config.toml
n_head = 2
n_kv_head = 2
norm = "layernorm"
norm_place = "pre"
positions = "learned"
bias = "all"
init = "orth"
init_std_qkv = 0.049
init_std_o = 0.0123
init_std_up = 0.049
lr = 0.0096
beta1 = 0.95
decay_fraction = 1.0
batch_tokens = 32768
MLP neurons of a small language model. Each row is named by its layer, matrix (up: input weights) and neuron, and shows model dimensions 0-127. Each number is 128 + 24 x the weight over its row's rms, rounded and kept within 0 to 255. Numbers have three digits each.
A block is one neuron, or neurons of one layer that tend to fire together. After each block is what it responds to, as a language model described it from the Wikipedia text at the highest values.

L5.up69:111156145148113110110120107131159136127178145104133104072164175097155169082101126136102131155141108115116119122153106123135121077125069097162138131119155117127149133093116099106128098190102099090149101112127095123152132131140155103151115172128095134136132156165169170106162116122089147151134120155115074117097148141125086095137146173105083087145147140105153102087110101079108124111143
L5.up164:103090120144125085088115135133163071118136114080078090151127170138101137076138171131134099122119174133088130146131124134142114139102116135098111108131131118138136087146149163171156113128129080095106074113151108152141107083123110127137136152139122095151091163104167122111121102087164156150118128153165132150150114142153121170132111121080125120107165164164107174107109151056136149141129
L5.up282:084098085092116128114126130142107151092157106135153138135131106080132157123155114140116170149144119109143149123119185136152091138113097125088129122119140122157146126109159132160117144159110161129142108163148076092117123157166111089106142158125117144094105137156154136137086116167123127153076168107143115116138165100175129095131138148117130107149152145122140099175123111127141140094152
L5.up298:118127167140144109115117085113155106130100082115093139104119122093126137143120140136129125162117124141111126137155147142098121105142076123127148173105149104114185117141151155094157133114160153142144109146131159138076166145124166104144081129114104104108151122140100157135064126120146154156114093118110138131143144075121097120166131171144136153091114097150148110168148111117122123130106
L5.up332:150151125107093118111131161173131113137126107105144174091202132124099126136122118151125128087153107111122134144143119121138157158180155143142145152115154087131108141097169146136154086092155154124139130117151128145140122154157119117162135166145137182075163095142100171104092138160118086156094132116150128127161112104085113138104134127102117140152136111161126169114149172095080164152137
L5.up353:061142117139092108093114162161120099125112158120086102128131128094143156105144118139152143143090134155103132150111143121091171141148113141112134135129154108146129147165089155085088132121112139093139131114113138112103120121177146079135145122097130102113177101196092135144095100132097199142097104093086158131178163129150108135081125118146139131168161121141147153157134118147126111118095
L5.up367:140126153135102089102143111108122150150137122126152141120150158175156125147107156162097143102161146148089187105133155107091123154146128114152117115127146142162144139135093192159121122098139110088116194090114127141118142112114113139129152093073137118148137156165157145163113113135159121163124164110104113139174106135100107135129101116118108120128132115116137166109138162133100126099080
L5.up377:102109127123140133161133132104109081118136141102126138134114149101116101125109144134162151134125090134090116132100146130137080173114122121132115141120097107087156128130181121121072105118124140095088129138114126104113104123103126154140135074155127130073133113118125118147097118129106159148094144124113118125084164146077133090161099146114088137104139092132169161112087143117114097177173
L5.up449:134111179128141150126126124088104122143120127097079138128157068121148131145115109125115112164160116158170100114137108161134086105130115137120173154128109128119126105111170145123141169141114116082113121111130120151127130100132098092094104108149171126095165167156124124105139118132143102131096126077126116093111112158131154082093175143104125111126139162120192156155128121098137152146102
L5.up614:145122106134114136129099075083128132131147177166137135153082072136166167132157141159127113106140157108112149148108094119111111150137122128118099128078123144158067106143091111126120157140120114125166103144137138146108160143129092143076102122106155135114160154152132138131132138131136145097123127136152120181112135135121170092157124160101153097121079143134144115184152155112105153109136
L5.up663:141136153158103129119152158119110104122085112123138176144153128083130136130138114087153136104107132104155119129131080121137119172119154154124144142128139117144131113131138150150123144168146114147132150133137132125140147099154108088101153164087167138101133139161151057137096106108111141150122106126132160150127167111089152130092133104095130166111153113118130167191150152108160133136108
L5.up693:106083136125055119099132146108136144130132133149117113124134136077101168116165111121108125127168126127101137141138172127113111164142109105150131103132131101128148108122127160136076103107138147106096089116154132123179154128145100111104168130142118147076144127150110170130137132089094151143059146121160135123158155143116129128129112129147094131143137149126127120130135141135134091138118
L5.up727:142112126204106092103150118114126134130131153128138090174106136082148134136119111183109153104093111112131128139157161162111116164151154113135071146112155102108149075084108149130146130135126140114126152070160123115111182156137087171101086143146121105128108149126088120112117130134132162122135091106096125127153138156129164130120120115117125133128164186162139148107113142140124119138093
L5.up781:092164130166105047091084124164145141174164153162110119142134081132135162145150128185138141115119131121100135134151157089122126175116142128096117123124146166158101139156135139147125119131149119104102134150147092127155136136121142170173114119154164151159108146142174107111127150129143151096106156142113127137133102112148139145140113113144127103170111115121128149111096096086102130170161
L5.up928:135129129067117120131114152152140143087155119092132144136128137146176132174121120124154122107172155117122114089138120145106158117148108124155162136121091152035124089133132118146137106053121083113097127104159115114133112115093103128108123162101141151120120112142093148146120143113139108114131088128157153124137119146148089142154099144118149144142119137150143161127142100142133099118126
L5.up960:117144146126137134137072098158168112159137144139154133104158127112080195123171082126119154142129089143136152174141122126095119141125143161110140136111145152074095140154115121115149127133121108117131081138140134080190099099113123125139088134129105094127138130139089099143178098129104175104149137156155145116152122088141162143134093120170116166169173090120166130160138106124095148129097
Description: Number-next separators in data. Separators and connectives right before a number is expected in tables, infoboxes and statistics, such as the ( before a converted unit, the colon after "Total length", and "of" in "average depth of".

L3.up226:116093099158106147157147125140128128132112129141138144159130135124116139114135089175129100108096114142087158145121124093155138104113115209067118132105135146142133097137106124137085123152161137172151145095165105174093145101125159131136117111073150129086126146106142117142145139128126129129147163150166116135138136122121154138119142092131110126143121135134108106069134104112164136102120
L3.up298:128173132108104107120108116143109129106129171106114146127173113116048104127157148150161165101116131105134182138119113060106137141132110126105121107161119126116129141091119135119104163144127165141155116106154120190131115080117156088136160094116152116146084126150153153155118135114138079131193115153122141125120156092117145114161112091109111111143165164128093067079162126112163105152158
L3.up646:136134137111099120124151108129125157134138148112108119151126102145114111113136128166109112094149172134142128090123088156122118141159131196087081170129150124115127115149091134146097143160146135113128119144172130091109120129104131172096129091110112187101136119099122144120117120120142125110116137086154117146126105120112166141154154111107125122154106137187127148122131113119151115105190
L3.up848:136107174145124133162125115116129123122065090108137142127104193114136114145158146125132134147117129142094103125153133125107159138108115171104114150150171127118094146169129155130104102114116150133103144095167164095127118122155122136109168146084088154135083128138097143140138098083093126126141124133118113154105098095170130155136124121142123154115101182139123121185106127110148139096173
Description: Main verb stems. Common verb stems acting as a clause's main predicate, often before an ending is added, such as provide(d), start(ing), has, made, took.

L5.up3:115143169111138063089168146081112145108119140121167119148135148114067128147136152096126163113125132112105127132132119155123103107135142181104138092085104135158122104161146128119093141151096127104093118154106130122134114157145068123082128107089110121113127091072082143123135090117133163125110115099128174122136121138130111149143155134168137135146118144150131139137203151107139167144160
L5.up25:127164148130161121112128128112094144114128111172128148138114136133097180082162093144117136129103134172161096122110127120165143108101139153124141118093166145085110092127113109078120134123127140163168160124100127137108098112134135122131155140106168143097174081146155114160110108108155160117127139122139136154119076112113170161091101150097147140150122121148147127149113125120131085110160
L5.up43:177116121105166110128114134107124126135162137128147153092064170100099105080145157107111108134159123120095101151136121140121106144122144166077135119155090125092127121172139164102069134130158118120128163091135106134142125112156085106105108150111160121121097165090116105157115138115064139142151159143152147150083117113116148114130141110098160147126092132209133136091141087120152130138154
L5.up90:126144155151105151119111131131080164162166136169138128140092098070153163130161108115102115156106201118119122171143148156132101121140093121105148158123142112120108157112097144133112134132088133132129127079148123140109102131155111146081146116087139130129102099120147127138097092133133170129187141134125145166150120154164111129108120112114118111103126142127090123145128119125124126138175
L5.up197:127141174110135095143121097168120119181132114167111164118094096146112155139166110125121073124095118136153099100165156127177147138104102151081141145096113147103167122152150123115134168104137143138128102114151077127116126178120116163110157082156119157123109088102112151145118107133137117141122139124120073142157083088125163124129133097122154131145122140143111121099070148170118104123148
L5.up222:150109104161109085126113137181126134165108145168213167086105111114135146151090134126092150152135113116102166115144144099145163077155143145108182113135149115135149165142128130075102118070159109127114134128201080111132135150114129160151152126125140150103107122141106127114114129115108142146158138117145118134091116163115180132169129108142107115138135141093122140165088092136144145133120
L5.up235:114124118094112120123092115118117086116110107119130144101133103093128124130139120123101139106148063110173093078136128122106112126077115151085103121154097130138141104129148125136114111116091148187166111126137121141113164148109139159155173150128120115112121169137122135163090129157100126099126127108143124081122127158113128154124142121078091103141123078112127145093130130140179105130197
L5.up273:118091107098156135147132120128096157138131113150168137159118150104128124135141149159088107136122144134107123123122119149109138124097140138099134145124130087119134181127151125115070128127103090146110174101121124110125130152167102131120129156070151074084083119105124122146151120121116110146160145126101137170100091100176124142165162114065144084093096101172132090085143112123165098131148
L5.up373:155109166112161123171158143081098112107129120140165140163096120137159131113188131157111123121105121121069128082177131092101116143169105131098130181174123134079109126141101102102079144130087119115149134129127160131104122127093148125140139108077090140112152151089166098124125155104169168091098108129157131144151105125135161137114134127092155132143114145108143165124166124132126125154155
L5.up376:108165113143121140116149139149106140158123123159152104134103179093135103129166128105112132116104156130142121142116134140129113088151105167086128116113123110099142130152133093138134107177144121136107130121142108156123167093128151138118108128095136158163183139113162109165129090122125150140112094161124132103131083161166106124139136164139134135117141133171178131137118158146116146104164
L5.up586:132137115156097131129137129144045148130138110169111144095162136157136104101119119129135138116090150136145150077115105136102102118129106211162096122105143105108140107105149129159133120153137158140199137124126153155158147127152139126166094133151127146147159152080135111149131114101154161123168098101135131112121122146149177078131111151122125158139116106169142151126136122086136131107133
L5.up655:082134132118120102147087146113112125127145141122127083138117136141180149103097159118150139176122113145140129107155106117132140130126077149125113101172098117139116129126144105100108150128144150121143117161125117153125150132091088153152150116105142138164084141104134118184140146107122120097158143151120105133118116151091114122120119153101109123138106077144203134121134117128123169137166
L5.up679:096108095166139140105096136111064149120144132138102124107143126107133109150147160182091119125127151119144164141151141136144121152155078129123170104184099114144138126080110162121137107122134118139126107086105094103156168141121103137128099134123168134127085087112115131138173129131180100112129127108088131107152145104096172149097121110132108115161121121138128138117135131143091131152148
L5.up775:113135093104086153154106140117107173125110112128155160152125157125158120095135153183133131139111147085100134088159126117132133154142130156086143146141139089136143170154170089123141124110110127111131151144126126177080100120166094093127138128101129119061075131131113100161158126119137121124121123121121105131084151098136157138120123115085105141142098120137132124110110121087168091114160
L5.up838:115128142120102131171148137161123136182121097141107139145107184086104116127152119106127103123125118077114124130100113155138119113095166080130145118153122123132128106100144086135102149121138126160079129104134126143119125155148133168108120207171174152067180116155132141113167099146150184070126097182121127125132082114135138167118121105144138106101108124169133123140161134136121151120155
L5.up973:113117185109100139139105152135080115135137128168165098134108104144129110122170108128120123114102135076135112089154122107096096144154137148128121153092154143141166094130149196120156117138111118147131105101126137108109130116131110128149123118080152079147132171141127139115101120139168164110078099099109129130175149157134119111112095144100170118117106161112122124122122129107123094148177
Description: Verb stem after subject. Opening word pieces of a verb right after its subject (he, who, Lee), before an inflection like -ed or -s: fa|iled, re|alized, sign|ed.

L5.up48:123103153127109181102115140137125156112161129139138152107121129095117165123113138145132120130133113110136151133137120141141152117085123138141132113136147142121142077121118146095109152100154120102119083148129141095107182156120115141120112149156118127134130080138138126156099153170160161160144109124103140145092105108119142110132158124087122122101142131151177148119141136122127141132085
L5.up136:127137112124157117131163128162087139075102090149114172136136162160133132088161146113109116126108126094110136164131096163100138142111105107106125152119129109162114108157134135106146120098111166125157134074104133155143150128162116109136164148128128171109138108124109137100147116154104149145125141109147139093100092104111167104107105159116191121119110132139134135162121149134139140126098
L5.up146:136173116114126113134153169099149160138141161143113107116085149131063100127153135128099113118150192168141104130147156143116145149149131134156089169157102084146125117123123146152113143114096133141127109114097129161150148104134096165112151133169143134113088135155150152152113128157114121146106128123141136148138157081154132129108105108150111125128156125118154075102122157160108137128145
L5.up175:154129115126131134130085128129140076152149100068181140152150126150105111141124125114124128129156138145162136093167137101161109100091109097134127144111169132123120127102111095131139128114173116158132150105107130103113131132150139168119110136138116131086094145117059086134171121085116092140154115122115115114138115077094149144152122141134145104151152130128145103141108130124137138112174
L5.up245:164150163118132119118127133139133172145120134171113133148151159153078096144127154159125179137163109103136125097091137110139161080125145092147076128131128129105139125128096154145102121163100098124136123126162136104128125102132116132125134117126126095077093134157116103113107115112127139108111182120111119105161120140164142077133112146119094129122093123119145095161136131145109139068132
L5.up293:138125134119096137147159149126144124112130086140117117107186149143141138104158133136118132113144140134127114130132137139154105151171148088122114087164154110109131090084139096123146167140147151114112131171147134139090100148149112116110103145110173115101101097155120161141131110144097133121087155140125144165095134123131108135128074098117165150140143131129119135132106151124125157131125
L5.up340:113110133159099100135171123149153096100121116131108117110154118076146120126109105161138144174110158153128111142173114133133070122113114168160095124140082135125097082146120132135099088130106166092126150078150141117146112098154125119175102127147139135164118144127112113114083148153144119099119120113105156114122139117121115145163127124150081142119107136126171143095137151110159123136139
L5.up407:118126152116099129136126090128165146102124070145103113098092120141140124136164151150114142132129090144127092126137129156109142117164085083131156132087148112092110145152081124124138120157153122158137131148134133102120203140128112130090112158150147086137141159093086144133085133128120125172133100122142170136148143120108088151096103155104112123126166152109175183103119121137111159104144
L5.up410:087122189095088168104159187131139136097144082172128153135154091135145172093150106113115101096125109130091094176139152167136115119139133059117131139121102100082119110090113143105112106158095119131133112136140142101158141181129114135130118153154170124066087106133150132131149122162109122146120122094098159098148146093161078082104140154145144148163114106117064184140150135106123132109124
L5.up433:094120110160093140101142111129079083127144131122095104112133128111070153154123110145127146181174124140133123095180168145151097139112079173150119125126150104136109095127074132135126123146151145172090138096138157122147102097134134133160134144157153162147101147115157120131101109172165101126085097173097129141122154125123119128187094112114131104143134095116125133108104153137094147137139
L5.up470:148143148105112109139132112100092178103146115104099113149118184120098114115106135161080145118178130078151105166131155105131067152106130137121081099083131110108137140134127122141099113128125122121103150185164144159166133116141148164096171170164126132145179095173099127102114138102112136114139117114141105112139129106118162126176141140083124124118112126128137131148096126155093148137135
L5.up489:072099138119119126126156132164108129133158088137127105131164150120120149147182088133083142139100133176162142114137142147152086126155094133101101134149138095145129128085122140113122153145155095122114143160139131112128124116137103136083111089182101139122118130138124100159094111116129122174145133101151149133110143155173119119120107157126122107121131126150151192166161157136133106153106
L5.up676:162153148159174105108109147113166143122159113135132076119090149161132140104082127158134152166095100126102119132116118134131086153133128106105114118164123137117111105122121111130106149144120150098079127114112140115092117119144126106108138133115121142107092117133119087144170115134120122145101114156142111123149138166113096113133113150107124128115170094055171140161119096112127117147141
L5.up683:124123117140097152122122135111122110118142119151106142138133133115183101125122133149123137114159157131088130107096138113155122121093135157130102124144101121130124134135180092074136125135098118082128107111146099100168174145148097110120079116105125131092106115117178105081093117110142134099183122091128128126169098142087106136102107209120093140106125135164124145146135133069132150147152
L5.up858:115162152122099119130103127118140103129078131090134089109168105137124087116101117143099109136116142180143138108130147147137150141157127134142118118137131156125077096127099153119091153111141153110120139100123147166116155157156114140094156131122102171067146106126159157159083127106109096119153139091110154107167172099099110058147139164105056155138142159112134097096139156110101131154103
L5.up1009:158132160106112166148116144157125121130165075123130151092105127107098126101167111167120169139124131116137127098146119126158163129153124161092122154170088144132106080131159090132098168176149141111152098129094141106100169186147101111080171146132134106113124122149144123102093159172141112140166122113130097151192146161106145135120150182095105096146159141119133135172130141142141146176126
Description: Decimal digits and line breaks. Digits just after a decimal point, as in coordinates (26.23501), percentages (29.9%) and figures (6.47); also line breaks ending sentences or table rows.

L4.up694:109115156135131136151121156132105134101144121104086123103161129122106115135126121142084151104149140181132095138108116118089143125156115108130133178141114116138137122107113098128125153126146124117069104075170131140115166139137131191159081163117146165155101092142114154117179123129132148177109125145083125119100128144114155153105069077139140142131160123138159158129105107111093143132171
Description: Line break ending list/table entries. Newline tokens ending a line, most strongly after a number closing an infobox field like Population, Strikeouts or Size, and also after table rows and sentences.

L5.up16:102130138126120124137136136113118134139133126097106114143140114125124146125111143100090111141112122153118126141176121158136128137132111169139107157130131096162124125101127113121139175091105139136150102088128130124136114139135130130137162119141148150130146118137116155102105122146151158166134119132147175139096088141111137104151134123098164115101109081153126155158188112127086102138104
L5.up40:135147115128078178091155143110157126119099149066084104130105103163150126113143105083143116121104125131099128128145138116125135153112119142108136101110102110118117083130170112143168117100148125130161098082141176167130136086161125163112143130142153122157147143129132140144100092099100164136109125124156134158094151079122149145160132134130140127090110137110095151129098154105115133086102
L5.up51:148143146084140077149157146132148138114191107105110140106118139119145095100208141134135145098134128133106164122176094126105143105117157149133158105142128150143152158153137090136112139129097126171133111147170105098118163108118110134174102145119133153159109095135169125120144137124127144113165141134130108145141091182136156130127138111096105088128105127165120087141099138152155133099126
L5.up251:098111119151106087083061142158110091113109132115097148143133102136124143130115115113093091120130141145115153136120138128115129090112136112116114163113144118120137074096126065154133128120102147105167150117143122121126148092123104141117125108121136167134113150143099090143172129107135110173138112137087114105144115088159138199123154121132133126116097111139103162154132099143159129135119
L5.up304:107120158095106132131105113130162125154138134087104066159084135086098158108112130145138132118119091121100149154176126139084073138107165101113135096148150139165117140132145098119137119122139166137154168122098106135067097137106163093121109113106145161102072119131139162124110148157166124102150135124112170110109131108093116160110122155099095109126090142145117130106153139163152117142150
L5.up388:139108146149165111099118109165132066085156134109116142102125125104115158099121105134149112096121161148084144115154134114140097111121143124121113143095184158143085118158140099109151128115126145177116135145123164135133173134142175091140140126156107118109142116127176159138145150136137106128100134162113123141141144126086099085118162131148165102095175115167149098155128179080070135129108
L5.up458:166111141200111125163114098179150158126133111083093075159151160111144134103131167155134140079136110121129149098149092130116117111148132140093130136114122104109131129147151100150110130131175119099118104136131155164125136120106103126108107137093074095123115153127143165083134151114126120114162110064159126124124137089127121149109126128098141132099118166167117099148104156117146162137170
L5.up499:153142146109115150132116150125126155105132110082148121142119128124106176126111151139116142110106155207149128133122136166124118141149135143115136150070123093125151114110154152125124074176161151092171104128134108120106153094117091095120150157131090131144109145177146121096107138145098143151110126091067128150125161132131122143126106120107169157124130099041110136083114126125085142126126
L5.up525:133157138115133131099113156149110093140142105114136144155166090124105174101138112133123141103157158104140159154106119130110183144133067125096115132108159118137143134122100182127150154098140171150121092128129133062119101147149156109138087124095116110108135148112130124152133113067123144124120182169110138094125149092102116135115142144094117153110144071129110145152166133144130157073169
L5.up628:140120148134110157138161115080110140138125110133147166112121121081144137152123084117122130105090130169123151110096162109190135121177103139121147063094179117125128105110123109104203126161121077142129150140116105133099125126128128141122130140128117115130071117125157076111101073097123138135139177107154158147160145124126133132093138129138154131099144120126110113140180124156102142094131
L5.up697:086111093129137102112144156123153119155115128137096168112125114132136090132153086077172121133146139055108151116129160085094071127147122097139114098116090139114130107107123137085133138146117153128146126132155122082145134145163151117118140131153143100158162111122099122119129152116143163115141158124105132155162114151123140128138113137132118116154161100140100136130121127143160111133159
L5.up703:122155120099081124110105148113117090132160086136145106114121148137162156113155138152112149096119110106111145103165146136113134116106154149133149122140153112112093131093118144108104097094184111097108136123151124112120081123166157137194108202105163156116102115101127132123119143124150122118188080134101105107147158164099077168122137125158105127102151131096114175147142126086155153092122
L5.up738:147109108152115171093120112100145118109164133156110149118124098147156112113063103114119132110141126129158086161129104156060107128142140126128134105118101166144156151112130109146087139125152150166098136119154160194110105142106123153119081163143158126124125136139137152123121110168116111140073161123150084134099139142125106138125078132121175093122129122140102136146106111149092113094141
L5.up790:146128120119143121124114116126124129130099098127103118165058142088098156146118132121086157085162124177149178156127148126136145141138113132140097134131103098086185161162139107153151163134104152122140107125129114123144105105148114148117143130147192108081118125156108159096110099117165118149142106125094119164142153102100143138099146102094111107076104118143124155103159161160132110135102
L5.up1000:139152152170133133139136108132107124125133130169183147097120131141091124133159090129129125088158145091139128127121135122126127124137130128111062105132189039145114148117120124138113129107116181129142090098170120121169093152116124090131142094130176122107130094118154107100123123152128137132119118060115173145111141101105155182141132128091115113140153132146113109114135110158080119119133
L5.up1017:128147140122135143089110160122112093116159154120128128129137114151122109127145138171086113138136142122105116097152145140190121150176111110126123066160119125107120155154127073133134116129115155158101171126142135120169108102129119162166136132081170128134153113150179142088103114097126167105110125146094145121117096144120169133129153104079102140152154188108096145105118154134111120126137
Description: Paragraph-start line breaks. Line breaks just before a new paragraph or article body, especially after a title and short description line or a == Section == heading.

L3.up308:092118133138087103076106128137084139148117120109116107127118135114134129132164120123078184134116117110087143131164154157125108128129129160160068126114115139108155126149123126122166101166138079116151172139139146102136143096125134129122135115127122159107115132142137118136089165128085110112159150139134124160132151102099090117105141123133087125142161065122156135164148128138130126151136
L3.up384:118133159140131118130172149126132148133162155083134109097131136151146134091147108171123149126179149104108107086141129123104139146133116130133129134118095122097111126140136125110144141159135102123127151085107109142109190095126154133140129108127143102123131122130134157074139088143111134147159099189092097146143105117169144140129090111109128093133125162156111132146126128148141130094112
L3.up699:147163125158101116140134155118137151117112157125131079114119128142145107122162101141119151089121170120099166142146112117100144104123097154178136109104157096151140087110138112083129144166124130144137129141138114098091152144115126178143094151131153095124136145142117079086123113144089122127117124137148112142134127093092135152147109099142151086125207132113149129165130157134125124127117
L3.up835:100134123166120141150125128116141148091123131140108068120142122163149134139119134140107141125115127131069116097172122156084126089183133157161131156126130116084106111151139154128167077101162138116155132142105168144120128144126147132157066139111132160096157136153204144072130139141141105114145121145124109109158130102107093134154149091098158067128098112117102150134105124132158092112127
Description: Token after numbers. Token right after a number, mostly in stats tables and sports scores: the cell divider |, score dash (25–22), decimal point, or th/st/'.

L3.up341:160124119145124136134129100155138082095181128106128135145094122146100115131137129130123115183148172100108170139093106161168104089128131143161134141147154138125077117073143121090098154136136106163122142112136151122171154141137126089163144135126151153139173068166130111087101148126132154142114121104134072095155130115116177136131111106108113113103126158117152178120125102100123123129121
L3.up798:115091111141115132152112137111183148140136110141114119111166123092176145165155154108124181133142161129138118158118122118130143114150097104119129138154123113121135146102123164118138186082085104151133098124116153130114132144124123172140062088124147174106104076176115098107115089111172119115058143126103110116133115139114138142146099140105130106113132174164135089142103127120119157130139
L3.up832:129156104124111156159126116095144108142138114124162086113141153089123092085119131124158163118162137131142090113090132156138169128150149130139121128141156118130140138112109141077169150152139116141116112134122149113116138117163086084109081151106123149167110103158165146136128129171133149151158137104136093128097151159121099119108123127097104127084145136096167083126123093122088137129102
L3.up889:159144139140096113105079112105144120112108095128089138122159139111092164092184149132137112128120154098132113111124142151140122133138124117124142151153155109138124131127153140125133119109151161142141105086129136152115180138129089113096121134112120124139110114155106122103132131151135146138101181202131126133164102126133118121112129116072092117175104136115155122157137166136088122156133
Description: Line breaks in structured text. Newline tokens ending a line, strongest after table header and separator rows, also after table rows, headings, infobox items, and paragraph-final sentences.

L4.up796:115118135124131104176165139140102123104143101146104156085165136081140142158106138118120117099096144127149168124175129151101140135102149103143143138148112144127154157116130142130165162158103106108122098069089118139151098109117099137144085117147123138100137089117103120139145115111098117120124105140173132094091097103126184156134137134111099118158094144163093142112111098136141126130129
Description: Paragraph-break second newline. The second newline of a blank line ending a Wikipedia paragraph, before a heading or new paragraph; also word-start fragments like re-'re'leased, 'e'ating, 'e'valuate.

L4.up24:158135132137121155119121143125096146121135148127143109119124141145144144112185145192091127157143183110152145135127158127155158112097164127118165178125125123114109134140143106086090139103128131125110176167117157133114104135130103118095132192116166123085142082130137080142123102108127103133102110155120147138101140146148146110136127113095135099110089113149135105155131142115149131101125
Description: Start of main verb. Fires on the first piece of a verb right after its subject, auxiliary or adverb in narrative prose, e.g. stated, fell, redeemed, envisions.

L3.up46:120151098150124077151160118147098099129130079088122099118135125126106091083096117127122115114131168132162117144178148166119125089126169130130136109113100108114092151147141090098147123127145125098115126136122115115113126101143138138131126137135104130128147120143142157066110139157149154095139137137087105132129124130117107132086116122192114122119138149127166055095169107112134145136157
L3.up615:125114105117146151105098139114176148126171086140114174150143172141155156124158116102133108116103105104123165128139135173153119133177105094116096106153194117180103095113121099141152109161138141093133155142118104153103170151072114168105094113150100134104131161132130168121105107139139119138127129180151111130170122095144133127140135151128157079110112131128115135082124130123144174112108
L3.up649:109099156129129146142104119099143143151087111117092119123133090114117105121130120150114167084113130114150127127164102152139166122124145114109109119106112134097123160117084128172099118145160091094149137163144129102146134110157129146153124127128104149137113136139140172093132112158118130103142129142139082089205083147121111144141125117110129141108132099096140128143099146128145149110104
L3.up751:146123128107119135154136166123166112103107108115108151162139156117126158133154127167111124121108138149162119169137152138093126135163062119108110152126113131073142132107096149123120129148135142105151163116072128073146088144126137101183102139186098154135141178112098167140112104132138126139168092123148106130128119138113131098130154096135128132123132117122155119134102064114121151166150
Description: Paragraph-break newlines. Line-break tokens forming a blank line after a finished sentence, list or table, just before a new paragraph, == heading or | table row.